From a checkpoint of a small transformer trained on Wikipedia: 5.36M parameters.
MLP neurons of a small language model. Each row is named by its layer, matrix (gate and up: input weights; down: output weights) and neuron, and shows model dimensions 96-159. Each number is 128 + 32 x the weight over its row's rms, rounded and kept within 0 to 255. A neuron's up and down rows have the sign that makes its largest values positive.
After each neuron's rows, "fires after" lists the tokens most often just before its 100 highest values on Wikipedia text that the model never trained on.

L7.gate37 [105 134 124 156 173 150 178 122  94 130 127 136 140  82 159 121 114 164 149 127 102 136 152  78 149 127 145  85 191  99 137 114 109  91 109  45 154 106 187 124  54  79 127 192 138 126 113 117 153 129 112 139 131 152  95 123 138 130 111 144  85 128  74 135]
L7.up37 [ 89 101  78 138 115 162 158 155 159  85 123 158 167 146  94 146  99 156 189  98 163 160 131 154 111  68  77  78 165 105 127 123 136 132 152 138 113 141  74  97 145 145 128 163  28 139 115 125 116 100 155 110 122 114 119 153 112 136 121 176 149 113 142 153]
L7.down37 [174  75 111 163 105 139 113  80 108 123 136 135 133 144 148 102 103 157 115 125 101 146 114 141 126 101 149 111 116  93 141 118 136 119 120 122  50  80 142 166 118  44 101 142  79  96 132 132 191 140 105 103  90 168  86 152 146 141 119 160 153 155 129 133]
fires after: " ", " |", "%"

L3.gate23 [135  95 101 141 113 155 141 167 189 115 214  73 187 101 116  94 161 119 122  70 180 120 103 133  63  99 126 139 138 150 146 128 137 126  94 142 116 138 145 103 130 131 145 142  89 141 125 120 131 121 145 117 151 179  64  88 135 127  85  88 162  90 208  76]
L3.up23 [144  84  83 116 141 118 162 109 128 148  65  97 147 155  85 100 130 122 122 115 153 137 161 141 137  82 116 114 158 165 150  84 159  66  78 122 114 183 138 162 119 140 109 121 175 101  76 125 127 134 170 188 137 131  85 128 129 168 152 115 142  70  93 107]
L3.down23 [ 99 191  88 163  99 138 129 137 120 139 125 115 124 140 168 124 115 155 132 143 107 173 134 100 110  60 126  87 145 111  72 110 145 176  97 155 170 156 157 120  84 137 116 143 199 161 165 129 112 133 148  71 116 117 160  93 160  63  77 105 109 128 134 124]
fires after: "1", "0", "2", "3", "C", "5"

L3.gate18 [119 141 155 111 121 168  88 114 101  99 151 152 147 125 158 170 125  94 131 156 105  98 155  75 146 127 108 139 214 134  66 125 136 112 110 156 160 117 157 145  67 134 144 106 147 218  84  96 149 144  86  73 119 122 106 109 130 162 151 162 126 118 178 130]
L3.up18 [149 103 165 133 112 131  98 147 187  88 141 112 163 132  88 102  55 129 133 134 175  70  79 143 155  94  88 149 173  78 110  75  85  96  67 153 133  84 129 106  86 146  94 145 118 162  89 116 156 141 101 120 135 182 137 110 122 153  99 124 113 130 130 170]
L3.down18 [124 132  85 134 116 194 123 134 141 151 135 141 143  62 126 162 215 122  73 130 126 144 130 173  53 101 126  93 160 129 128  88 178 179  67 118 164 183 147 163 117 111 135  94 155 202  99 119 177 103  57 159 138 180 121  77 120 155 133 193 148  89  94 157]
fires after: " s", "ud", " d", " Acc", " W", " f"

L3.gate58 [158 103 104 115 176 102 124 133  84 101  96 145 158 133 107 130 141 146  70  76 117 162 140 124 145 139 120 184 103 131 104 113 208 127 102 126  28 144 114  78 128 159 161 109 117 170 152 121 130  99 137 149 110 137 179 158 101 158  90 123 123 191  77 112]
L3.up58 [118  75 157  89  95 174 109 123 133  91 113 141 167 115 153 149 164  91 141 147 123 122  99 113 143 176  85 203 153 153 162 134 144 180 138 121 106 158 163  86 119 116  92 207 114 122 167 108 144 111 119 124 182 132 181 157 138 155  91 127 127 135  94 126]
L3.down58 [ 82  65  77  77 170  94 104  97 111 114 186 190 169  97 110 149 162 108 143  83 121 119 151 122 109 121 150 103 121 117 145 147 163 172 123 157 156 130 106  99 203 145 130  88 120 118  76 132 148 123 108 164 106  53  97 121  83 149 168 114 110 139 117 143]
fires after: " v", " av", " O", " em", " b", " B"

L8.gate289 [140 193 130 154 129 116 156 107 158  75  29 125  78 102 133  97 115 124  72  57 124 114 107 146 152 204 132  92 100 121 148  84 171 196 122 145 122 183 134  98 148 130  88 113 150 114 149 109 175 124  94 116 168 165 113 113 121 181 148  69 134 168 143 119]
L8.up289 [120 108  61 110 123 171 209 109 119 124 136 145 123 162 123 115  71 118  79  83  74 111 134 106 129 194 125  63 161 125 153 135 117 119 117  81  86 134  98 158 184 199 129 128 125 134 107 133 211 107 168 122 125 141 144 109  84  95 196 136  78  94 150 128]
L8.down289 [164 141 138 207 107 145 147 121 134 127  92 100 103 145  96 130  87  72 125 120 170 219 117 115 150 129 123 111 161  84 163 142 162 108 176 121  96 118 154  92  89 169 139  72 113 109 139 101 175 128  88 187 117 118 153 124  91  62 172 125 106 174 164 179]
fires after: ":", "ode", " ", " |", "re"

L3.gate385 [134 138 157  64 141 164 123 130 176 119 131 149 185 141 155 159  74  88 115 140 114 135 134 110 181  85 153  71 124 115 140 178 143 196 179  62 125 164 136 114 145  89  93  62 145 114 150 126 136 128  66  86 123 152  29 139 151 125 137  82 152  93 116  88]
L3.up385 [147 120 144 114 177 203 139 181 149  70 147 145 163 104 133 132 154 110 141 130 104 147 131 122 104 178 116  43 123 122 129 152 101 169 165 140  76 112 125 119 200 164 100 119 110 122 126 168 146 104 129 138 105 143 103 139 129 106 156 101 178 134  57 161]
L3.down385 [123 107  52 155  97 160 149  83  72  92 122 133  75  93 127 125 138 198 113 128 164 135 107 174 151  86 138 163 125 208 143 147 141  66 166 171 171 122  99 121 108  90 111 136 107 134  82 116 114 146 107 117 121 134 111 140 162 127 150 141  87 130 157 116]
fires after: "\n", ")\n", "===\n\n", " ===\n\n", ".\n\n"

L8.gate347 [156 162 123 116 107 107 148 119 120 127 171 172  81 104 123 144 140 139 104 126  76 157  72  78 131 120 102 194  92 105 126 154 113 166  81  47 108  75 123 134 169 126  95 106 115 135 134 147 187  81  92 143 182  98 130 138 159 138 137 163 110 163 139 146]
L8.up347 [144 172 112 139 127 104  95  91 165 175 119  87  73 149 121  65 119 161  71 144 112 163 104  85 188  99  91 242 136  87 138 125 167 112 122 122 127 141 105 118 166 152 146 157 109 135  79 159 198 116 100 128 159 172 156  96 156 115 130 157 148 115 141 104]
L8.down347 [101 153 115 160 136 145 150 106 131 170 118 153 160 127 147  57 145 116  72 110 150 166 129 119 139 147 109 162 115 118 123  87 154 111  52 110 156  52 150 107 180  89 122 104 122 131 178 120 149  98 151 169 154 110 117 111 148 141 110 121 153 119 161 114]
fires after: " \"", ".", ".\n\n", " |", " ("

L6.gate144 [136  90 111 125 127 135 136 118 164 142  70 106 125 116  99 123 144 161  49 127  95 102 127 137 129 124 173 172 144 137 109  90 214 106 113  96 106 144 109 135  86  68 149 179 125 151 125  96  72 136 156 112 119 139 205 130  76 111 104  97 124 142 183  99]
L6.up144 [146  60 105 136 131 175 182 171  54 204 143  93 167 160 142 112 115 128 165 134 121 170  96 119 103  77 169 125 176 172 119 105 115  96 167  85 124 126 120 120 124 143 173 147 120 210 118  85  77  88 134 113 101 130  89 184 136 115 151 151 136 140 181 120]
L6.down144 [164  78 120 156 131  76 163 113 139 158 118  80 129 148 202 156 140 172 184 109 132  77 138 174 116 146 144 149 191 146 104 129 119 120  80 142 112  95 151 139 163 104 141 154 133 107 123 104 142 155 133 184  96 144 142 131 181 160 147 114 151  95 120 112]
fires after: " et", ".", "ib", "ip", " at", "ri"

L3.gate242 [107 215 123 162 111 167 112 190 117 129 155 109  73 145 176 163 118  41 128 208 112 110 113 112 166 118 175  99 119  88 161 151 149 152 139 168  85 130 119 142 144  94 105  92 118  89 128  86  81  82   6 199 110 108 110 146 159 130 148  82 158 119 103 119]
L3.up242 [166 134  83 194 182 161 133 114 171 147 181 138 125 133 122  95 121 142 155  76 114 153 175 135 124 156 147 149  83  89 124  60 130 161 142 143 193 157 135 134 125 124  68  78 177 125  93 193 182 120 102 120 123  75 146 101 138 167 132 152 128 152 140 128]
L3.down242 [111 109 161  63  46 162 127 111 114  64 111 133 136 140 132 152 137 133  83 160 122 151  71 128 128 101 116 107 132 175  71 122 154  95 107  96 152  75 148 128 167  75 130 203 130 136 125 123 154  69 140 151 148 168 140 178  71 170 145 117  10 107 161 126]
fires after: "8", "9", " h", " hig", "10", "12"

L8.gate297 [129 137 132 116  88 110 146 109 133  94 143 117 159  91 123 141 105 106  89 101  98 157 144 129 135 158 117 165 126 168  98 177  93 122 130 137 148 109 126 139 156 120 141  95 174 123  72 171 157 116 188 162  46  87 103 140 159 138 126 119 191  53 165 192]
L8.up297 [112 108 133  73 123 163 114  85 155 126 127 142 100 137  87 121  63 124 157 162  95 112 140  87 114 163 199 137 134 132 120 159 118 141 130 144 125  46 135 126 185 158  54  99 177 117 139 107 172 141 110 145  97 117 121 195 133 170 162 139 100  87 169 150]
L8.down297 [194 128 101  87 136 177  97  71 111  81 121  60 119 125  83 141  83 103 174 123  93 107 146  64 149 164 151 101 118 169  78 178 112 139 139 166 130  84 136 107 155  70 102 138  72  72  87 181 132 165 138 145  88  85 117 183 128 128 174 124 146 107 120 128]
fires after: " ", " |", "6", "11", "12"

L3.gate229 [100  69  88 148 133 108 169  97  64 158 128 143  82 144 133 145 120 155 144 103 130 118  58 143 123 156 153 137 190 134 125 112 175 162  88 158 177  82 131 106 123 160  96 147 127 148 103 113 129 130  77 116 129  96 154  80  62 108 130 111  95 129 147  82]
L3.up229 [191 160 172 127 142 105 181 139  94 152  50  97  77 142 134 137 161 159  94 104  88 161 149 199  79 170 145 159 132 112 144  97 152 115 147  79 135 163 113 158 143 153 168 123 149 131 105 162 115 141 115 132 131 107 101 161 117 159 127  80 116 136 110 128]
L3.down229 [106 128 164 194 175 130 113 131 146 140 146 119 157 115 164 108 138  99 138 152 120 151 175 104 127  91 183 143 121 115 204  75  92  77 130 145 129  89 134 149 124  99 131 137 147 133 145 120 109 122 114  84 148 101 158 114 143  87 112 155 108  90 114 176]
fires after: "m", " l", "E", " M", "im", "=="

L7.gate476 [128 146 149  94 158 158 112 108 160 121 140 108  96 134 147 105 103 141 179 128 135 168 105 119 107 127 109 136 150 129  74 129 145 130  81  90 230 111 129 157 167 106 141 102 101 119  72 135 152 103 152 118 116 184 117 146 135 110  91 171 144 158 148 154]
L7.up476 [ 66  77  85 158 134 121 135 130 134 121 157 119 125 103 106  96 138 118 146 188 118 172 146  59  72  86 143 122  98 158 158 145 124 156 130  91 143 130  73 153 123 151 130  84 130 122 146  64 125 158 107 107 143 189 101 163 193 119  88 160 107  78 144 131]
L7.down476 [117 158  75  67 183 170  95 112 149 170  97 134  64 169 144 120 125 149 137 178 128 134 124 111 122 137 107 107 185 147  68 130  86  73  85 170 142 118 143 136 129  96 131 135 138 126  75 121 128 138 127  91 117  99  60 155  84 123  33  93 166 145  91 143]
fires after: " St", " R", " V", " J", " U", ")"

L7.gate283 [ 69 152 184 120 122 121 133  75 139 145 148 149  71 183  90 174  99 114 116  75 162 152 144 102 164  95 156  50 123 118 123  79 121  96 139 147 119 121 123  73 170 114 169 111 158  78 174 174 108 148  97 128 152 177 123 167 101 135 133  95 139  88 192 104]
L7.up283 [157 130  99 155 179  95 113  60  78 155  97 129  71 158 107 162  75 165  92 104 105 148  96 165 156 105 144 135 147 110 116 103 155  85 149 142 147 118 160 135 130 129 163 129 122  96  85 192 134 105 105 118 141 147 159 189  99 101 121 126 143  99 181 134]
L7.down283 [177 113 159 111 117  87 133 149 108  60  68  98 120 136 139 128 173 121 106 118  99 153 111 112  97 147  79 108 198 130 169 147 141 116 158  99 187  95 144 100 160 158 124  91 163 108 108 104 166  98 101  94 142 100 108 124  97  98 146  68 135 152 178 139]
fires after: ".", "9", "8", "n"

L7.gate102 [128 109 112  99 126  88 149 191 170 115  65 159  97 147 135 125  91 103 158 133 133 101 150  32 127 135 144 125 156 144 117 145  95 103 113 174 109 135 174 158 107  97 176 135 194 121  65  96 222 142 178 113 102 142 133 176 152 172 126  78  35 121 133 129]
L7.up102 [131 145 154 121 103  98 146 125 188 158 138 144 131  91 138  81 128  86 153 166 187 164 173 198 111 118  91  88 171  82 119 157 181 165 118 119 166 117 149 137 150 132 105 118 102 101 125 153 172 127 117 162 106  77 155  78  97 189 146 160 171  94 175 164]
L7.down102 [103 118 151 142 127 115  72 153 112 127 129 196 148 129 128 100 150 172 169  81 145  90 146 110  67  92 117 130 107 153  88  81 110 124 151 129  64 168 103  68 135 134 139 100 128 110 137 120  56 122 124 179  67 156 120 144 148 149  84 159 124 151 156 179]
fires after: " ", ".", " January", "pen", " May"

L3.gate328 [ 96 138 125 186 125 115 147 120 116 102 193 106 130 104 125 131 132  98  97 140  66  65 122 125 123 128 111 115 125 152 115 124 126 148 151 113 211 116  63 128 157 133 149 149  98 106 214 121 120 198 109  85  89 129 167 152 157 117 128 114  59 158 149 139]
L3.up328 [112 179 132 211  96 131  71 188 125 112 162 114 119 156 120 125 175 167 109 119 167 117 115 104 134 118 100 137 103 173 123 126 193  79 132 126 147 162 135 109  99 120 138 129 133 116 115 107  92 140  89 133 105 138 125 114 155 121 112 168 123 123 116 110]
L3.down328 [107 152 112 112 184 119 124 201 123 132 132  83 160  82 110 117 127 106 154 117 123 181 150 139 137 166 120 157 167 121  94  88 107 153 109 117 168  82 185 193 105 135  87 115 105 129 189  69 129  57 130 118 120 133  90 107 126 106 121 186 193 121 129 138]
fires after: " d", " s", " D", "D", " S"

L3.gate22 [135 146 124 126 115  37 126 130 105 166  85 143  97 193 155  97 113 123 196 150 156 203 130 144 119  84 171 118 175 144  89 123 157 125 142 157 102 136 154 160 107 102 111 107 188 130 147 101 146 150 121 118 129 110  87 144 188  80 158 129 109 122 132 152]
L3.up22 [111 119 192 139 174 142 189  92 150 166 122 159 137 135 127  87 115 140 175 126 152 153 142  67 111  92  59 114 155 126 143 114 120  70 175 143 123 101 158 155  96 169  84 139 126  85 116 112  94 158 163 121 147 154 133  91 100 176 149 119 160  78  94 119]
L3.down22 [143 149  71 156 116  82  99 126 120 106 145 104 121 125 136 100  42 182 159 127 137 149  98 158 163 106 170 230 148 187 105 133 122 201 113 140 137  94 190 132 199  73 111 123 169 125 113 145 171  84 138 131 161 146 144 147 144 145 102 100  66 141  84 156]
fires after: " pro", "ap", "p", " comp", " app", " opp"

L3.gate235 [127 109 168 103  73 103 149 103 148 122 157 144 132 142 131 191  73 136 152 174 143 112 111 142 183  99 147 130 132 126  84  61 149 115 163 160 104 103 177  94 131 122  69 125  92 152 141 157 145  71 104 146 145 151  99 132 106 169 113 182 118 137 115  77]
L3.up235 [117 156  65 143 212 157  87 144  97 117 126 138 116 137  95 122 120 145 128 115  96 129 169 135 119 190 133 158  60 153  91 116 172 140 181 135  92 181 136 132  85 147 159 151  95 119 124 108 112 120 118 117 148 180 174 204 174  84  88  58  90 142 128 102]
L3.down235 [106 129 123  91  84 111 136 151 105 116 132 163 133 120 151 172 129 149 187 117 155 114 138 137  96 105  72  47 168 140 133 129 151 174 101  91 145 114 157 192 151 107 111 112 177 120 153 125 136 122 106  43 134  98 108 107  98 110 157  68 187 117  75 206]
fires after: " R", " St", "R", " r", "-", " O"

L3.gate133 [148 152 120  83 105  93 142 137 108 161 127 190 118 144 170  94 144 128 103  84 152 112 188 200 202  88 134 164 172 144 131 160 141  79 213 126 134 122 144 166 172 106  94 160  87  96  98 117 164 108 105 116 125 142 100 141 165  83 126 101 110 111 112 109]
L3.up133 [145  78 109 157 156 109 150 137 139  61 215 142 183 155 159 104 157 150 146 153 147 125 176 108  68 128  88 102 120 114 114 130 199 115 126  97 113 110 143 154  43 130 138 135  75 174 101 113 147  92 147 114 156 182 146  97 158 149 113 150 153  76 192 127]
L3.down133 [169 143 147 135 139 160 110 138 119 143 131 173 121  80 134 115 109 159 170 123 102 188  91 103  84 167  34 162 151 109  89 166  95 180 142 151 124  90  98 117 128 113 109  72 143 153 111 113 171 119 124 106  87  70 114 121 106 110 144  80 140 144  94 106]
fires after: " con", " d", " R", " r", " acc", " D"

L7.gate177 [190 128 170 138 152 159 141 109 127 152  64 117 103 152 128 134 194 132  95 118 115 101 119 120  88 184  85 104 152 118 139 131  71 134 114 109 183 208 176 109  98 139 121  88  98  95 131 102 183 121 146 134 194 125 153 166 109 110  58  86  79 144 131 126]
L7.up177 [149 113 156 177 144 103 113 155 124 145 147 129 150 117  96  79 145  97  66  70  92 129  73 110 153 121 117 114 134 157 151 153  90  63 192 131 170 143 165  68 128 137 131 120 107 119 137 146 132 139 122 140 122 138 153 187 125 111 106 109 168  72 122 105]
L7.down177 [ 87  63 124  70 143 145  99 139  76 128  85 156 102 142 131 194  97 189 106 123 132  99 119  67  96 167 115 145 149 111 145 115 154 130  87 142 210 101 124 152 139 134 104 133 104 110 128 192  73  65 137  82 117 163 110 107 146 138 121 108 104 111 120 160]
fires after: "\n", "-", " s", " in", " im"

L3.gate393 [132 147 124 203 104 135  82  98 183  93 146 108 134 142 121 136  84 116 128 115 104  92 139  98 115  90 182 154 123  89 102 119 121 105 120  96 124  94 147 177 107 165 109 104 119 126 125  79 113 147 121 110 114 134 172 121 163 152  48 118  72 147 126  97]
L3.up393 [139 101 149 178 131 132 129 118  71  45  97 122 115 121 138  93 128 142 173 126 159 108 158  92 108 101 123 132 140 117 126 116  73 103 131 116 104 103 158 152 125  91 127 158 160 124 133 109  95 142 147 152 174  92 131 103 149 145 108 171 161  77  94 155]
L3.down393 [156 119 157 212 109 172 111 183 191 170 168 181 197 141 182  89 129 161  68 111 104 123 137 198  91  96  99  90 117 160  98  99 109 149  64 129 101 123 108 221 187 142 166 113 167 103  75 145 147 141 160 181 107 134 139 121 117 143 135  94 149 140 124 149]
fires after: " s", " one", " W", " some", " S", " wh"

L3.gate303 [151 101 121 122 178  60 124  94 136 136 164 132 106 162 164 169 130 181 124 120  75  97 115 147 120 110 171 144 119  47 157  41 133 122 143 191 149  90 143 135  87 154  82 125  87  94  51 128 103 114 143 187  96 166 120 103 184 120 141 179 112  83 103 109]
L3.up303 [181 135  97 109  97  84 146 109  63  90 139 146 128 145  88 173 106 169 110 131  61 138 110 155 149  98 156 127 144 132 147 154 149  78 107 119 109 110 166 168  89 146 120  81 109 146 138 135  50 125  97 134 134 104 112  82  93 127 151 129 177 136 109 100]
L3.down303 [ 67 157 129 177 134 119 129 157 124 181 104 127 135 151 116 152 146 165 143 151 101 127 146  83 187  74  72 141  70  76 155  55 141 126 172 148 127 198  43  92 110 149 164 176 110 139 183  96 166 115 161 152 111 114 127 117 147 121  82 132  59 149 143 135]
fires after: " L", " l", "|", " R", "E"

L3.gate147 [ 97 113  53 113  98  89  82  90 133 142 126 135 123 135 133 177 105 170 119 157 191 162 156  93 101 171  96 127 143 108 119 112 156 115 124 180 150 127 151  77 111 115  87  80 157 124 108 134 129 155 148 127 196 175 173 126 163 168 150 160 165 163  84 124]
L3.up147 [144 105 160 100 144  90 138  61 155 197 129  84 140 142 158 137 126 150  96  68 180 191 105 123 137 172 117 140 142 125 109 120 125 131 110 155 167  83 140 108 102 162  87 119 118 192 160 130 166 152  88 118 117 107 167 161 162 146  46 160 120 144 125 111]
L3.down147 [166 193 110 179 130 145  93 126  75  90 136 136 161  62 120 139 104 106  84 133 134 135 122 148 147 160 121 127 115  93 140  94  79 162  54 161 185 172 127 145 153 162 152 134  94 114 175 170 134  98  71  99 138  96 117 137 105 160 101 120 188 136 148 136]
fires after: " B", " b", " f", "umb", " m"

L7.gate398 [138 191 224  96 153 188  76 112 138  65 120 180 119 102  91 122 118 151 153 174  50 118 122 151 147 139 114 135  86 142 123 142 106 130 168 143 103 143 152 113 166  79 134 186 134 150 140  81 114 111 143 145 150 134  75 142 144 177 104 136 167  83 186  76]
L7.up398 [ 92 113 156 115 107 140 172 147 172  98  67  98 152 155 102 174 104 109 130 148 125 144 127 177 135 103 141 106 137 116 179 169 134 157 119 166  92  99 150 122 112  56  94 127  94 196 116 147 111  90 113 118 122 134 127  87  80 122  53 157 118 128 107  93]
L7.down398 [ 77 145  84 115 143 108 143  95 146 180 114 105 151  68 124 184 112 122 121 154 124 154  61 156 152  89  98 147  97 155 130 144 107 158 166 103 129 131 147 115  96 138 140 117 139 130 100 154 100 146 117 176  65  84 154 127 208  94 112 104 136 160  93 124]
fires after: "\n", ".", "-", "re", "201", ")\n"

L3.gate416 [145 129 137  93 133  90  81 110 106 120  91 137 173  87 158  81 101 114 122  28 148 159 150 138 122 110 130 101 137 159 118 144 145 105 165 136 103 130 161 143 148  97 143 159 138 120 151 172 144 126 157  86 200  62 110 175 195 136 162 170  69 194 176 173]
L3.up416 [131 144 100 140 143  98 175 115  87 118 164 108 113 144  85 116 113 172 111 133 105 131 163 135 114  84 126 156 116 115 108 115 104 120 114 120 154 108 158 160 165  95 190 154 110  76 132 127 139 112  99  49 136 108  98 191 169 124 215 166 112  82 141 108]
L3.down416 [151 121 115 144 110 149 110 123 119 120 127 147 132 135 149  95 138 133 134 143 149 122 119 158 129 152 170 122 168 181 175 115 112 184 135 174 129 136 158 100 171  96 145 126 202 186 105 105 166 164 129 167 112 161 150 155 168 108 180 127  99 127  89  47]
fires after: " p", " r", " P", " or", " Per", "op"

L6.gate205 [105 143 191 165 164 169 133  68 136 163 191 133 138 145 171  76 107 155 151 141  28 175 129 120 101 110 130 147 163 131 124  84 117 102 109 145 102 109 144 103 116 145 113 139 107  69  90  93 120 163 149 142 109 105 117 155 129  91 110 141  93 146 159 106]
L6.up205 [164 129 120 123 150 149 105 163 129  39 166  75 128 166 168 151 125 117 158 147 129 141 156 124  75 112 160  91 168  69  86 130  96 113 173 125 168  77 151 123 117 195 184 151 169  67  80 138  94 137 140 128  95 128 159  67  98  97 135 191  71  73 152 139]
L6.down205 [105 165 133 124 117  80 124  89 173 137 198 120 122 119 162 175 143  89 103 182  86 138 169 158 137 157 127  93 119 128 102  76 154 129 170 128  91 108 133  97 101 152 183 107 134 152 132  82  96  97 166 145 132  91  89  94  94 144 109 212 113 166 132 170]
fires after: " on", " in", " In", "In", "On", " On"

L8.gate113 [122 162 162 115 131 140 132 103 121  98 130  96  59 111 101 162  94 139  88  74 116 117 153 108  48 148 174 155 115 147 152  83 175 128 160 157 106 128 137 168  77 145 182 191 105  81 117 178  92 133  98  13 100 110 137 177 165 127  66  88 125 106  97  90]
L8.up113 [122 130 196 140 137  96 155 142 137 202 134  76 183 109 163  30  90  78  80 133 114 150 141 101 140 172 177 121 120  93 144 207 140 137 114 103  84 103 105  77 140  71 131 144 124 128 100 104 156 146  80 124 123 114 131 116  78 117 144 128 140  87 148 152]
L8.down113 [108  92 104 166 119 179 133 160 153 114 139 140  84  87 177 161 154 140 113  66 163 137 132 119  60  58  99 116 129 160 183 150 154 148 175 146 105  80 159  96 106 122  98 163  84 111 122 137 123 127  83 121 153 138 133 152 117  95  98 175 121 184 162 152]
fires after: " ", " m", " c", " tw", "qu", " s"

L6.gate186 [107 215  98 112 143 110 123 121  95 115 117 122 183 142 133 159 166  61 109 119  92 131 106 132 112 141 137 102 101 142 184 114 206 102 137  94 147 115 204  87 135 158  74 113  87 131 171 102 206 137 182 178 128  92 113 107 163 137 152 117 124 132 123  60]
L6.up186 [114 148 114 119 114 206 120 119  83 181  78 148 126 159 172 113 199 131 117 103 149 147 186 130 124 129 106 148  43 122 121 108 185 139 191 132  75 116 186 164 138 127 155  86 106  79  78 132 142 112 121 133 194  95 115  80 155 115 108  89  94  80 111  94]
L6.down186 [128 137 124 108 126 126 140 125 132 173 104 180 130  66  97 120 107 155 125 137  64 139 190 183 161 152 124 126 148 135 154 131 171 174 144 210  83 117 135  66 161 106 128  83 142  77 125 172 112 122 165 169 141 184  99 105 126 168 158  73 122 125  83 207]
fires after: " B", "B", " s", " b", " f", " F"

L3.gate135 [152 194 201 129 146  41  63 111  93  49 100 106  81 124  72 124 146 185 171  95  97 106 146 118 127 144 154 131 157  93 145 167 103 122 145 134 124 124  40 170 126 141 133  93 139 120 116 162 155 119 125 104 142  89 171 114 233 122 138 101 146 130 152 101]
L3.up135 [125 138 165 142 105 163 171 146 101 168 169 113 116 114 119 187 103 179  57 157 117 163 165  91 167 120 117 136  94  93 119 140 147 104 125 146 105 188  83 102 161 130  97 153 149  90 138 165 135 193  69 196  94 111 118 123 193 139 140 134 177 158 130 125]
L3.down135 [110 145 121 160  95 130 146 149 160 124 188 157  95 125 105 124 124 170  91 116 114 153 143 110  81 177 115 186 160  92  75 121 166 113  67  75 142 179  99 117 123 142 143 130 124 115 172 171 105 144 152 140  90 159 139 106  95  76 165 128 133 131 157 142]
fires after: " A", "A", ",", ".", " a", " |"

L3.gate57 [149 146  78 135 152 153 140  80 104 127 164 143 118 167 133  85  63 113 112 149 165 129 177  97  75 169 112 137 158  81 158 121 127 121 149 193 173  47  77 141 129 166 101 158 117 134 128 135  95 165 168 111 183 127  79 176  91 127 194 169 140  83 147 108]
L3.up57 [128 101  99 218  98 152 156  93 136 151 188 101 152 130 148 152 108 119 127 177 149 135  71 146  81 148 139 125 122 107 208 156 116 122 131 159 121 144 152 103  95 121 151 112 118 152 152 140 107 129 152 138 100 129 128 105  85 134 137 103 145 123 157 114]
L3.down57 [160  61 109 211 107 122  88 106 112 115 132 172 150 133  97  74 119 140 164  91 102 167 117 181 140 138  99 107 150 127 143 127 134 130 120 130 141 103  90 194 152 102 159 156 138 127 150  96 148 125  91 116 103 165 160 126  76 186 144  79  99  82 111 114]
fires after: "b", " b", "B", " rel", " B", "a"

L6.gate356 [142 154 128 102 134  85 122 112 140 124 121 107 112 149 144 123 142 115  93  92 142 105 143 102 101 115 114 119  92 118  81  90  60  90 100 108 176  95 145 130 153 112 119  76 126 119 158 118 151 129 137 151 160 148 115 126 129 140 134 133 139 112 108 112]
L6.up356 [179  99 118 151 120 148 122 133  72 115 115 114 157 128 106  86 179 161 122 115 100  87 108 162 113 119  95 177 156 140  89 167 122 136 133 141 185  77  98 133 110 149  99  86 218 109 112  92  88 121 144 114  81 132 160  97 149  70 156 182 102 126 158 153]
L6.down356 [175 146 149 207 200 116 130  96 103 107  89 116 155 150 153 129 150 176 154 122  97 134 136  88 134  70 202 133 169 148 167 110 107 118 120 164 130 115 135 104 115 113 190 159 157 173 154 120 158 130  79  88 150 117 130 139 128 164 112  99 144 175 177 146]
fires after: "-", " •", " A", " s", "s"

L8.gate21 [123 145 118 139 154 175  91 154 184 185 139 115 130 153 131 166  74 115 126 150 121 209 105  70  40 131 131 104 102 125 156 129 178 113  71 153 125 134 182 201 135 152 134 175 121 109 149 112 184  83 112 118  63  80 119 145 105  91 148 208  71 111 124 115]
L8.up21 [ 91 147 109 102 128 120 112 139 178 174 125 185 145 132 110 136 121  97 203 138 193 133 135  89  94 120 140 105 125 131 150 157 139  88 116 140 109 130 119  98  74 144 128 122 155  82  70 139 164 121 153  78 121 192  57 226 157  72 129 163 112 151 174  74]
L8.down21 [148  97 136 112 135 128 110 110  93 120 112 154 169 159 174  56 100 114 128 125 118 138  95 102 131  99  94  55 125  94 125 127 164 120  84 134 156 172 124 142 127 115 110 106  73 154  60 185 130 181  97 107 142 114  81 156 142 124 143 144 136  96 168 149]
fires after: " on", " ", "On", " On"

L3.gate401 [161 134 131 109 132 125 154 152 148 173 178  84 101 149 162 106 153 118 128  84 111 142  85 165 111 130 132 156 114 131 106 112 152 134 174 165 144 144 133 132 153 106 134 149 116 110 114 221 195 176  92 156 171 141 123 124 166  91 134 157 145 174 100 155]
L3.up401 [108 144 165 189 143  84 146 154  92 160 172 156  78 157 153  62  79 119 190 157 162 139 155 123  77  87 137  67 123 106 173 165 150 199  97 126  90  75  93 134 145 103 116 140 144 149 131 145 159 163 159  99 132 184 150 143 100 109 158 162 159  75 102 183]
L3.down401 [142 138 152  82  93 196 192 119 160 146 111  44 127  98 183 162 126 133 106 118 122 117  65 179 124 129  93 139 103 137  40 180 160  90 126 101 140 109 147 168 152 129 117 155 157 108 130 160 164 135 121 114  84  92 115 130 144 110 161  74 155 120 141 121]
fires after: " P", " m", " s", " comp", "p", " p"